From a checkpoint of a small transformer trained on Wikipedia: biases, 1452M tokens.
MLP neurons of a small language model. Each row is named by its layer, matrix (up: input weights; down: output weights) and neuron, and shows model dimensions 0-212. Each number is 500 + 25 x the weight over its row's rms, rounded and kept within 0 to 999. Numbers have three digits each.
A block is one neuron, or neurons of one layer that tend to fire together. After each block is what it responds to, as a language model described it from the Wikipedia text at the highest values.

L7.up122:504467459508487536493497531526479489468507504490549512482483476500466565525509481484503475492501527452548498480463523475508497434477491477460490475533515500495439521465510511486488516529491512462492499505458473466521448508477507532514510527511523546464538521471460542471484463488456476491538470516476482498510482497518487502485484491512574477501510428456473498495525515472491564462480462508511510488568471495493518467507500517482483474507511497499531484477518493511478485513515495554507499525485584533529521506466487533522485482505519500497443491503499522494490470480531501466498442503554511475491543512494516544522520508516516491480495480
L7.down122:526470502437470514518512556457501509523480469524445522514483484492492499465514474515466512525488502500524555492524469519500513522526507519501541497487497481466499503522462487506509488559533497514523490506466513519525514489500516467522559481501503491492493507551490515514486489505480468492490510563485516515505511493517487468518511503510484509468505535523494471524472477499506507491500541524512469499506526508445480507506486499537467535501493501519463513529500521497499479510481523467482528541515463525495518512530496534489516488515532491510506497474482520487547513505484513462517482433535491491452516473531531521477467465508511505458500513
L7.up665:524499501457479489486528476497526516510457513476523506534512495509485467516493520536501480491446512505506478511519518504468513529483473449510496536482518465467539520549560488511547525511472519466502482485501462501479481479495518508487495546505513534521537512479503510482487448506500499467504479532500528475553483493492448498538528507568466508503534496461485476509488524471511486550512475493494481483461437474519508497486497524511495488478509485455510511441514505522501525508517537552497483443524513512524503540503495513524508512446463497514501474470504536511518534490529508509510495491463472509506529526487501507472516551476475527533468495
L7.down665:513488521451508477499523440488498532521515547480509508469497503478491485491512499488504525507486494502509517500521471521502543516470519496491513509507485492484533551483486453517505561452526474516491500524484478456492492509501509503485456524506513540505509537471529522527497487502478491476473511498520471494459508507487540510524499507496498469480500488480507506494498472456515523496503523501495509498478509449468487476474504469504491541511546502508487452522501544483551540489512499495512484530497479496551488482463468495509474475452504536473477533504528446491559488491482492505477541477514534445513487520503500502540538502536512467475535491
L7.up785:465525492434473509522497476478508462475503479519522512524542543522523521489484507495538489506555480455442472463459487477532516492467491534425506499531503490495513534473500509477524478517511536476514568462468481526476514503471507530504519523457525489481531509485499517523483511485498504501488516467565471501471522469465504495479503461490461503510491481490474540511513528490476523498495498507500476507477483513476548503478511516509483517501540483463455512496524505555529461486508509504488492510493506530505503486501477512510508497486493528507574507494475520491495493505469510501504505469520517506500538533531463504510494539486524515502472522
L7.down785:464470539528495479491500529477495480495461448520516507512493499520491484495530469511480558483497521494527505499461481507503499487541567482475497474472471486523506538522500477460482475529497521418506528479479502536521501551549508506505519477504490486529506489494474473505520497482459579452569511502443514443536511458553480493494440464479445510524511490558453522493501519491515486514500497481493479542486506508518467513475502509489513525486522483475544512485493478503476493474473454494519515495476496498474513494514499479482532511532518499486465503509456522512506480506523520499526503504493472492506481496543470539492521483520520505476488486
L7.up1828:525486504502510495481477499509485515553487534515474457503505482487527521532507512526530504517522468493524504516511476506525501513525458467534467531498500514515487517519515472503494510498529537472506495474488475500528475519535492499493482514495490524468480470526520476486472487583483497493546512466495475489477508518479469486505474470513508501527522472516471517480497538504492527512499476486522483506469469489513486502485499508487513471496426492504514460473510496508510538476533546491486488531502519488512495502542466492504486443472560537524512496469485557519521489482493486539534465501467487493537564512469477516528543488480455522518481465
L7.down1828:458482489489492488528540462512507462510503484507535505524485477490489498488497462510552500482509529493505446483453498487505550467472484532517486566497491501493500510495501566480492500531486495487478532466493503490549517471477468485531502519490483499533472497538508435502482533493506489502505487490485538551521530501465481505514484481509516516521555496513518542518483504472524514482544509484479539480489490493454508442487515526500488468521576493499480496493539496503477500538480515477495535489505501480537516518488502480467526499545507533515494512545496568491503481462517509554506533551560450476547492504466445489495522472531496511499508511
Responds to: Name-ending word pieces. Final or middle word pieces that complete a proper name, chiefly given names or surnames in lists and tables (Kas-umi, E-well, Han-ey), sometimes place names or titles (Smith-ville, Oh-ake-a).

L2.up1734:517512505550490475503537508502512524508517514469515504532489507485510467494503498522495485519469500433490499518495517490516466460508491520482488485512494499523498505552521483502469469536479375527523487470540488512509511534493497476495507513511495504486510532465508495525521506500491500490467501497506492500465528494484481490508462517511488470506492473499508518498507510478467541491514450447515487516526527472499515503538511485490521492495498513480565509499511526477507492488464467473464509508483571509504506509458506501492497495522494519494520483498508496537501490510511544485516480493477513482467481532522504516438463505581507466491536541
L2.down1734:438521483494494524457478467522512504487530523504480512497520499507458516472510526535496487531485509500491462474488545502507439485485532512517490498522510476536470497490498509503516509481498478525455550486527503495519461461502522462504456540508518563502522479500487479519523484494495532508538446500500523504531493500460547491544503494569491498510518454506508517468485489483538490492505498497508507482504474511516515520497490473519512538425512498472532498451492468515492512530466518472473481494564500505489486447482522487474529516536515493505488515495510529488468538507507537479448523492474518435524579462484480463556525465505491482498486524
Responds to: Mid-word subword completions. Non-initial subword pieces that complete rare multi-token proper names and technical words, such as Ol-ney, Archer-field, Cottes-loe, paramagn-etic.

L9.up303:489506515515481513512487474587540525539492529521519482452469463528540496482463436547505554542512519478497487504561535517500484540440474491462538489487434466477500469505498468501510514531483507494465505535498492497503512470510495466507475492479532497503464489519510505512453475457496513487516502504505517489459474521487505496520483506507526491461469523485462472479511475492465506523509539479508494515506472535497500515520541508469491491500513504445538479542472520492527495522546503495457479486487467471518498527538546502472484466496506462471520561501492504513506496491491512438437465525469556527502470484529510477498511527530505485500522473
L9.down303:475497491499541500488506502553578460486491496517497463531548529479526520468471484488528461512488515481484476545496474481509464524487535453512514520558516470513474482483490496524520517471490463490488505529500487501440453529476499514472462515513437516472492524470492518506515512535507508492492526554485522547479493507480498512483523529535529502496500506483534516489472509501483474467509515508527476468506519516519478523490507497528492469514516477498512528516455497518490512513494502474475528515511541483528488531468489486504489477487471518521508523511508513485525501502445567520512487524497512454499477505466514522516532442496520504518506539
L9.up594:517489525510567485497493491509524517483452486493500544510526518517466497503477522543531513474519525528500457558474491476525517472518492473527488501480534467484494491464519460517518500519481540463470504541479486508458478478516483463525519541501506496544497491493479486518547432530468512499469511473488444507478467513480482508509511497520490538474521539507497464515538479480493491526495484499462521463528518486518505507485481487491469491493498502458479534479476511504498513463491499532464478542537513493524503493503515481483468484521492502490507472511504504490470493530515473557459494463493489508492522480454531497499525531517511518521469556
L9.down594:468478446511502493495511465487493507515454499483516511497476546533527521466558545480477505529500497534476539543510464471496567478517478514481483473510500474549482498514503472495566547504523493488515505531505503495486515458557509506462461502462478469506501485482522504453496458493473497482488504530461489447510516516514497495517469509532486523503527544538501509521576491472511514491511549496494471503507513498517450543503506532511501476505503515477523522490463510490498469484509465504475473553477479542496487509517531486504476473486454501503506487507528463489539492488514571491481508496526532487505516515511503456527497495457506487522453510
L9.up1085:494490474491525514470488525533464498447520480506521500504484525524525486525477525484503434494502487477490491482521468479448516479518468493481524478517470495533529472503508458513497544492546531482496513507546499485521475499480498519506521518481484487491533468520507499484503454529484511490471519462462515498554487505454531485539489483509523469520511498492462513495486503502470528507458490519488525516497493467472513448479494510500478498540532506498491461480488488494501474509506489531540498500468522533479517557465488455512521477517490503497464471520535448528535493540482471507498488502514489492532539512516483520534517502490548502491515570
L9.down1085:470502520514488493520473508467481519457534483557530520468510510514479476495537512538435457535461532498525467498507510470464539486495473505509484537509509506529521492468537476484466513493469492518501566529525501509540464506478460462507526511488507467491494518492536519476489493510494544445474491504506483531513519481513486512525498513489498490519493502493493501521496484482510505496482451478524486478506500496480551480483483463520429470529504527524496491499489489494571539489522447481490493504503482579442516531471490497469489515500497502485535448490511480493519466521512470455534503494571525496516540472491520482525516506501551499520497512
L9.up1835:479481503523458470474497499512554480503492515480502503477519472518521510524468546484526556454505525527506483516494493451492536495522486490534534489499463541531490507469465493469504500520515524500506537469498501491471443498501495474516496491515450498529509515498511537489451490526481512499512492470491528435513490469480500461481498478519521462488494521460501516520566506513510545514500493531517497492500467479471458466453495472498473474497479515453462473505536512541472453504487542481536447481466552464518483487547466442526472475515460525503469494512548522498506542487534521467540497480496468498515552497461497515521494525503523525462495511
L9.down1835:454542500483511489502495523529483521500512539499516493520513505511553481505495525538470480508499485489475496499518530518482517473500481534489509517499421475529500466526488511474498529507504486479477498462527498468503456497510500518493456457515481555491474539510505496432522509480525506483542511499510501506489541518531538516526477525492523527521506527495501523475537508500492491504474467513445496494507534516484478512498474444514491503505548544502550537531489502501515555531539497492496465482485490514522484508492544498476482523496510472472488541483472524523528456451526488507522481462497466488499490514517480484536472519504493474538496477
Responds to: Table cell pipe delimiters. Pipe separators in Wikipedia markdown tables, especially the closing pipe at a row's end and pipes between header cells, in sports stats and election results.

L7.up746:521522475452512487507497543576496510509493485404529477512518499520522485520463505544491515488492515459468486464526524501529494566498502522484499474508507542519470499445507519517528480498488483519487464449495479489503548520515491498512547481529525494469509526519471477449483471452503495514490530469504529460524506522497534494489491477501511526489486476470481494512479472506573491455479477528510480470505522502464495499544493499492493511516541496486517482461478474549498508516524521534490531505483511543521518507536445507527462495462525507496503553473533504479476496465500502517530493475465463473524451523471497508550479496501504506479504522
L7.down746:521512507552444488504486508515502488478456514528493499489480496470508487485503481517457469474490479455454515521530464530487483493433507474527491512501523488462546421518502524502478530511507483457488524442483475520456488523470508528502502512542472496441489505506507505523474496514491495515464520495506503501453483537522512499537503549474502484494538502503542480539494512483485503493467469491507518501528482476498534507511512498530486474493493449521479493491550507536504456476491499490504505490503503546521488475444485473547507467493500526489497477521510428548514505526514493509502482505514538473480440500471522526511521510520485506499466479
L7.up1339:546512502565467501494510494543551482533503495499516528528486480458496474523500494521498514538504482463500512507483524561505504549503497471483534505545487566513494488515522524515438505497497508486504467486526471521495490495524504494470488500471496518495478483530512494467499509518511474501471464491507554485542522488534522490489532526509489519473488505497472461488475488483490487525459492473507534481545519489493490504510461502467533475521484552498531482494554489523560471553479506511525518512517442509450520470537467504512529577495505519493514520452474515499508510526513527480506489494416510472510440504519507498530505499490492543510530475
L7.down1339:575499509519489473517519549483522450489515520441513489473506546460534457535494485543492510461473472509485522508513508481540502479477504497496524512523556484514497482496496501512500502498499524533472520432492475508504470532473499509490436476485487509515501476525495512506497495478511428524496510505520535450533536483493475519495521541526469503501540537502513494521499464510495469533526477498522500488510519456480518478468525466496530487528470487467486499492504486493515507548510540523522466526514488530509518576511548511517506528456503502543489506523514498480470455475510448488515487533497490518452472498494463472488517482523534492507531506
L7.up1362:530527476515520526493508532508555525535463511473521485512471468462475480441461489532499493465512511478529499479512526501532516493484494503492539483499553562509494520522487533526500522483462492521487525434521488514510499518501495491459511512484497463529495510480524499507489549510514472482510489516492567495520525484480514464537525475515527492493488511541527520502499491519493515490496472529546515501503549530495468494472543436446504491535519524488482501510473524505532490441472477496518471488486505540508513474566484482495511531499510537492566460459527542509531532515482508521498433489520454473444541525476495496503552467464490543492490450
L7.down1362:480502469498506478503512491485490492495519517503497528490506497483524445445504549499514530506486498525492546519503486480477486494508533484522512491498494460516480536494500464501496486499506514524555492456520527505526495556440492537481488495493506530517496526509549525511461495519472537492511412515508516428479526514486491532541476479520517454568524530521517516522507508516480505519526488538484489515535454503495506517494515507510523507509427471498525503477497450483445523569524542466515476470485508520497540521486462487500495506477537503478509443469490495433545504471534529532551531502500471506435435511477499495486516508496515525502482493
L7.up1496:486471482538409516501522493537534475510435517470479531505480500494537461492527471548519500481471511477510496509539527538534504511500499502471506505505532524472558503469501501476526500523473528502473479471546492542551500493508508482504450475508519480508504488499474551519550480514472482514460530494475568510529517497518503516515476504542525478513539496553477511504489472483501494495468503510489499465503514480465480476486534493504508452509471499548510513493488487522563506499516463552528501488512526521508501515516498441478510501519504487521505507464506478494517518462489487497532484476487475484503526506479499552541482526500476449517543507
L7.down1496:520488499509494518498529508515465540514578528485487491483509487502458479529487444545532551490503515505479487518505488508536483515474486494510499507454506471493483507506493524478447516553501508498528471513506464500514505510483457497504512501484470516478512499513525487506479518471509471510517504511470506497499531481480550510508482513517471504482505460497514466524471516507474497525484515485532508533520496520494533486527531508479482528515486475536443473486478494481562511585527508525501519463482471461503522484541485499504493510461471477522485437506516479442492486493497540494468512489502565505470497477495517514488511548472515449503547533
Responds to: Clause subject start. The determiner or head noun opening a clause's subject right before its verb, often after when, which, or that: "when the", "the club", "the two".

L2.up1079:506537498486519459501494505479496487480525469524483496507483501482458546508483492502520491499489491508518478510524505506573491516470500509478522481501493511474477492492523529464516500506471497503518510524498513494492489519491486447511450476458532516508491475534517520546500527476494454446493468476528492455463503524490508510488487524503495484477505490506479509503552486491509467479475472515523521487534537508509505492545452480461482491488491494497483519543487539523548532508480487475478510495481497551530552502470518426505470516514537474484487468460514464529430494491460483488469557510497464473546504491532527538498512515516456433530545526
L2.down1079:490501522471498488521509482516484514540443439505495540520481492527447483567514507474507479530511469531504497490499521501533532530488462523492502482500506528488548528536533469452512509532512509515479494505490470483515518532482488481509503518513546539488474497521445504540483491488476484466523498538466503480502465484515551488522492512558510498499495479488501457488514493514489517454464496522491492518478518516493529513515533491469517515493514483558526524499507535514451522480518474528518477494514456504497521477552504489511449498518481425499496520439462518543514483508485392532518513543503523510508487482501477500482489504492499520540536504
Responds to: Markdown table pipes, word fragments. Mostly markdown table syntax: separator rows like |---|---|---| under headers and the closing | at row ends; also mid-word pieces such as ud, ier, ot.

L2.up1689:504484490453515501506497520526485504547518451488493584527475478520469517499515495496509511491516519513464513515547535495513526510523495486493522488511511540550497570463471496517506516465494538464502462477551486496515513536461499482465504483471497498500488473479505515456489512474527512472524450505498531530494534464483506503500502541506453496500475459511500530503504476498488513494508539461515512500522464458497462441466503495496514502487499522541508523554523512532512532502504504515504543509469485523501538491494459508562520514462478466510508465524492527498499501505506533484547485464512521477476526505488510511498521522486478477496489523
L2.down1689:440478477532494501522492481500566460495486520485508516537500499491522555490477514524481501506517481509485508542474548487492480491527505411449494492502493463490460519516515488506504523509504510512475539544491501534513541509472472497535468476508530475485501488530531445517571515505533510522512533494479479474482501528499457497547536456475503541546515535418513503494469529486523511489474520574486503508490508520499487494516477541526530528520529503472512516486489485527487521474502471513485483462489490512494455485539512498497466522502503500511469537532468493453506473497509549495516471520481490509470519475497487511513466529499494466480534499
Responds to: Plural group nouns. Plural nouns for groups of people or agents as sentence subjects or objects, such as residents, people, members, players, researchers; also pronouns like they.

L9.up389:502489548504490474518469521455489484496510522494534506491483528518473472484500484499493480457510510517515485473511473497488509506477495505526509487488441477510491525571523460491505518474520504461506503499490541479488503520489486499462497542463487436444504518481468482540482480526463484505507537455487532433535506503460474477477498543485492496479502540453474519496495499482467472505508505549500447501507513502525519478518487491473502489502486550447479501489524500508467506479530515458482563553515533503486487491503509515492497508512524468478497498489513508488465478472510523524526486478482486492476479462460511473503523520525514508488457512
L9.down389:513470504505495506490488521531546502489511546493520531522474494467486505511529503529536515476545538492487536510518503465522490533519487498503504457487465520495515477467489479563456504513463494458513496493483526488509517496527513525505509502507547509529514527468532536477488477516512466494499513497458486529524497510489500473509529496487480479488494480507491502510542540476488525514464465507495501476511488493466493545528508515485463517534442495542536531495491427516498486450494493501515490424512428512504525484486476541499492480510550452514530516462480485466464505508443458479472484495504477528522476517512479466490505497514505510527513498
L9.up1404:508463527506527471459494491514487485500484501486518511515472493497477471542526494500483487497501506512502473500523537507537474494469481469524496509512502532549493490476487489491501513490529508507537515485510488480511536457516510453448477498483520464522529480484481532502492498470530537531501515508556477511529492501510498506496502503497535534518470511519524462494540518459484481519531495534479494489507503493558511498480472503503480463514487518523572523510529482507519470490521547488505522490520510489498497493514514529486531445482490508509531517514460486483513491505507487464526508511426421480490474514529519489478438492527502479497527576
L9.down1404:504517472502494453491513494511483477492521485528510482489498506447501491455446516539459525505495498492535506488525467504510521533507508496508499519498491516524470477480505448511539491488469500525497514490479489496519525480518531496487530548537473494499479470472492491471488491474531487540472500530508490517438513514475490526534523478499491477518508491478501515480539545487501517511520468504519518458532533495495487471563465517537467511503517500491502504493533519519465516479512463484483477485527471501491500488511453495515496475465505511545513536500505545482514475498535493528515497443479450486465455505449467505473518434519539463499505541
L9.up1461:453506496498500433465494523499454509525433468490488521513521471471478481536535483546488529488508530507506507461498562497496498483472495492543495510477523516470502490461496520493513480483476551484499520559490475468470525481593464469503512499526521504499503494452507480525477514562495436502503531510491468510578507513494477481501495521423524490494512508542540554477509561480494514514508527496511509506495500410477486492521496512512520490496454515503498487501520469497528495498527487516500551550507478500498531523517480497514495515493516507515512501518464481497521525472523508508507480539492461495453556548521496508518514480489534497503511479
L9.down1461:496491491476481495466493507512482507467525540474479524503490509473468473541510518466507486475499499493504497502457551525460486491479517515495534478491513509459486515482454516506456489479495539471489538500482508530511564530496516508509502513519516468526502535478487479513468492494540522505485501515504503496446477510486497492475524475512489523517517505498522547496498539484447473522505479525497502504503494460489510469515449562520455492523526508475547491522487500470505522500499543476509486500511453521533512459454479497502489515476541468542475501467545516497471503545479484526503448500502464512510494478473516482492470519541534499469430514
L9.up1793:531464524485547516472489482506482549488468536468503526474504484505461492477464458529483521484473507497478480510494550525513498483480494460484502497515509516494469486490512518458530496482476493469508540497489487490478541505506497483510477518481541485488513512493510503553507507491489510480478530506472504540544482512506472463497512492504477496506504470490498488516494526488507524505516495502532493493468512471476525503502494550530477507491547520503535511489471457507520516503517484460492527527497479500506508499511461518472498452462546477532544506510485547496505506519504488524517525490484470467496515522522499479477496486476506472512496527
L9.down1793:511479502532475475503511512472517519527505543469523508488495496477471489501440466543517531522488492493506492543516507488512498491461529478489495523522452505498523503543505494464473496505514465464549481462486471482520527531496517499532496507499509470496525503474540499508509506491525463501494540475516474499478500516514537489538530502500464544519492493422482516472498551502496489498495488509466542534526537458458522481514454466479509490521550510505516490535496472504495505501466527454476497508512493515535484485475465506476483485485545487537529504520480476452520493460501490495527480458505472465518484501519497493481510542549503531525479517
Responds to: Surname pieces after first name. Tokens inside a person's surname after a given name, often mid-word fragments, e.g. Sand-ow, Allard-y-ce, Chen-ey; common in credits and tables.

L7.up518:505497485483535504477477513487490542486496540482474466496494533507498490495538479496514555462486493502511475521531451491492528523512469514508484494506485504526518456519503493486471483485510511523470455468495514514522519545487471467532451501514518497468482498496448517529500547530464503512513502480461441504527500491512501481516475488493499538510528510515461497482494485495558512568485502535486493535495542525507532522481491512516522485446512480470507478485468522509497468532495516547515512552535520501513509499462522503465542539472491452486484503515506500533478480450534480526503513515508508487472494485491483501504517511537449535538454527
L7.down518:526535518520495475463469454482491466493513463459501506468465474516502513536528515434515527518493508473520539533503531491550533481490475494484535508503455507487531520411477464548507480527480472502514497455486477518531558511514503462522521520485502472505517494517506528455488489497509470506525471487477456480487493498507481505514494518495536532515469497495521537489524482508522484510496504517489503483465507523520504504484501485551498516514499499527494529510483468502531485608467526467497477528525462501504549513496527513544518522456511493483506483486460519494521457496478479495510527511484474539434516527482502456467492547522540498514476529
L7.up594:461510527513496515492513463527552496514495515485519538529503507501511465484534500500503487500506471476529487500507520501465471492497466481496504501481490497526531527503510510538497505490500514497508512528490479553462506522527484500547499550495478489478551517516519464505521515507527504491513491510473468550471474477465488495475524484503456505490495508488483490485518482518526509533425497483429493494483495472485505464492530494490467500485494461531527510512492491510540487527456479452447488497509480502536503520488493504527492536530500526483485506485500503536496513488505451505488518493529486508541482495491531464490554517492511520512521504
L7.down594:506492510486537512497557500482488487470482498501533485506429500498495449523510529493510497476509481487514477533527474493485485479528467535502519491531468469510508516534457457498510537519512493513464514467505496483523534493481504507486513497479515481550497532483470480501496512498505508491544500512489478458533470535477506519532515456491525496500469530528542500467457518499460473531497518508470514471500509503518537536499524468516518512521469525505488482506540535501521488481539501453457488498490499540471454456529501545506493531476543475494441491518453467524468487454493513510505535477519499515556498500525433495517482472532497533494518480
L7.up1603:521534495536531508557513507494468515473483525450487508515489535564497437498529519502466528480533550507531508493469479477450530502495465474507520504509543531500505467495502464515482459488463519519461469496490480483513491571534490479489497474511487498463515491483505474488498456489478513473490534485524520508519478494493508521479458497527498487504515517440504521489521502557509521531495470511503488511484550520490504483547553531513507552453506495486569473483507500513508503471560514520504482487497512491539504517500512460538482487486501470532465474479481515490479492468512474490527473491477520504472498504475489506507524486484503479542482494
L7.down1603:531526513491487515516501482528513471511534528556535508531515513510541468483532492445485460523479492491463464556513495454482459524527474523513470492490479515491492499498495484510543481540509495491547465516534507527477500505460509501520497531510525485573551506535496474527491525517497482471485464493482509524492490527505525481520487459456532499516508495478491449487490461476491490472466466488498525488493461512469523530475490459462494503521512498493456502529483478477479539507492481499502518506496510493447493488536515547519504509511512457474481482528497488476449498473494481466517466434475481435497502498527512500499486524486533485510507497
L7.up1609:492484560514494523510490505500513503519474492488518514487468491547453469527489517460516442520476521509460486506524500539503480462472491526501489508518506535514540494477549497498521505513506554506481532471503524520517460514476509480521493475515524451502495501533477517461461516535488503495467470492464506439509493508497495499539476465486502522512478511469498488469535478509566527512450474533480514524489500515498464507506497482495513534518538538475551509518533580502470499504501486489507473511505496548471497465467454494505472520490547465518488436516533509492541454521504436546520506489462501502486510464510488503516493482500512488500525468
L7.down1609:438496515523510519508487503477506526510517516481482514480507493521522487500505532512444500458512539484439489534510535446477536478511521456486471484481498508521481514536501468506496505533471530500510525550532518481515481478522502506511464501475488537538519529505508548463503528500468505494485492544454525470494498485490507493519517469491478503500539499505483475507489494491494487559524531484484472518498548478484494499501482486467487486500522518488460504498455600493506462487501464494536516531527459547479516516473497512493473476488484527538477486513523520513567479513506482543476520457501511530501503470453483492508493512481534481484471505
Responds to: Table cells and hyphens. Pipe separators and column headers inside wiki tables, such as the L column in W | D | L, plus hyphens joining compounds or codes like split-image, Ro 8-6837.

L9.up38:518507520544429536516543503500539537526523484457503533535482515482537523452521501541500506490498483476500508499531482531489492511527474464467515488518454517515531505514458545512500460496479519504518468482499494489509502469509522501500531489514467477515490498497507497449507498533498562511490485489476510483501488458541493513495503493516499518513507527512528449490505510485503576512470485500479527514501510501485488485524502520491511450478536511509480496482509522501491454509550501517532487496507484517513496469460461475531520519540444496494466428459479515508501495478511501533508500504507508513499562553513477513493480536510529523513491519
L9.down38:496479533561498515506504539466524494521485538533483513509491478464490510500508497499445482458487469534462480553452523466472497536471487527485468481505473536489488511507517510525476557499511507490551483476526496492526504517478541506504481523533506530518492482499513471522510534485491470565515473547468537475496510504496482559479531517490461537495490529527499511485499508489532521519478448500490493530496503519497534483489504462494499487497497484482562501510496538546485500543553518476482497519512501514486506537492565494487491494493483457449459473523495418465550472488513508517525501445507512464472528497492475495484465527542497483508475554
L9.up554:488513516550523551460514465477515501533480436499453519502537504483527516483489522525489503452495544536504522506467480437545489501507471488477491528521508524483486503487495533503488521501510490517497498510459481553471548509568500493522525494521481470507527512476541493506529512458548511521470527506472501481530493502488500529556524506480465520512466470466477446502524544476488513505494464492517481469519490498458484536518461520551508506493514522487518493509517551517517490529516509513526495455510483509487496496534493472528524516511477516509523488481489484501462510572479517538496423445482502538531499514476423515512507508498483508526500475
L9.down554:463533472528502512525516516489480472473496524511517529434485499498449519509474526458500495531526509500492493470468477558525508506512503494529506532513527506454505502486549499493507478548514517522500520505497500512503509519489490498515468523526503504505519525527515494485500467489466495450507495509509489538489561476508548504463525501501489464488490490469539521496497543518541454496511546475538503490467502488492480460484495473479525439501542516511538497562510491495494506490511556488501460493505464520498539489457503504480475477474493470494496559546562495455449485454478512517475484516491497473489493502503507488454531498510487481490531532
L9.up994:522497502503488500538513553503510513490527465525481509491536450559535517464474493529485454520514489480517538464534478503545515506555482524488512458504490553534535475522478491543469504513493478504530492498468497533502521496535515500502526514508474497518505473520494536471500526504502498490472492515475501484527489492544471536531521540539508481483473480535504466502522508511487567567480483505496521485525526502495516479482523424476499477494502515490501507464504475485528514523496517440519505474491510499495477508482458520500502507452495507539546499515495511499512517519510530482495507483523492529543535494529490501504469542505527513505510512
L9.down994:436500509500461516526508507531512496464479508505517467467517538555520521492512488529514532527498465509484535563529496485483531513496493484483535451511520541494514508508506549519442489557469477527512477462485508513521509479494504461486491473474500501521522479457466506498508480478536495486518493514505532529490495510460460492534531506457507482501492471494560506484506505530513519489528535463478515502522475529490546525501484494531533494436540504497518505508494471501468531470573534481494464529513461491522490520488505486479493462499513512464516524510443512475532449454486508504474495519528508467469471498475491506498518509525483507473493518
L9.up1465:543467535534460497468474515446517495469467534531507535552502512507460515524477506521536459501512527504506498507490508490477505541493487567464512514536450523519536485517503495508505494480443514509516500460508482537512502434494538498490529483505523499512526546509509501477499483462496458514513474514502502495517453480523495509499494529542443549506495507481459478502487534507500476538464485505502492513489525461543508510477507470472537444505461510495496505491505505535484491517505478496532442478510494509506514477457488480503509502518493530505477452465508496505453503462513524457482479504506476484541532539479510512525494509493458547508514490
L9.down1465:478468533508488521509513534457486504463482493532458466487508476506480556483457465468498561478502502530539482523500481507511489484459499532483498496516470498477484510498495500492507495514522495504513525513491468503443465479540524507495439530466461466525565501490512524539533462477504522539475466518474525488483514505488504509494513501534496462510540556522508527516461489499492486480517500500454495503503488514469494508493549474509543470520478454509533512513508535491486493520513487523483509492522449526504460486464525458511443479474484466495509527514496475523492508546475469500517484519468460534508487477482506530500478474503490514473532502
Responds to: Clause subject start. The first token of a main clause's subject after an introductory phrase or conjunction, usually the, his, her or a name piece, as in "and the game", "Sh|atto was".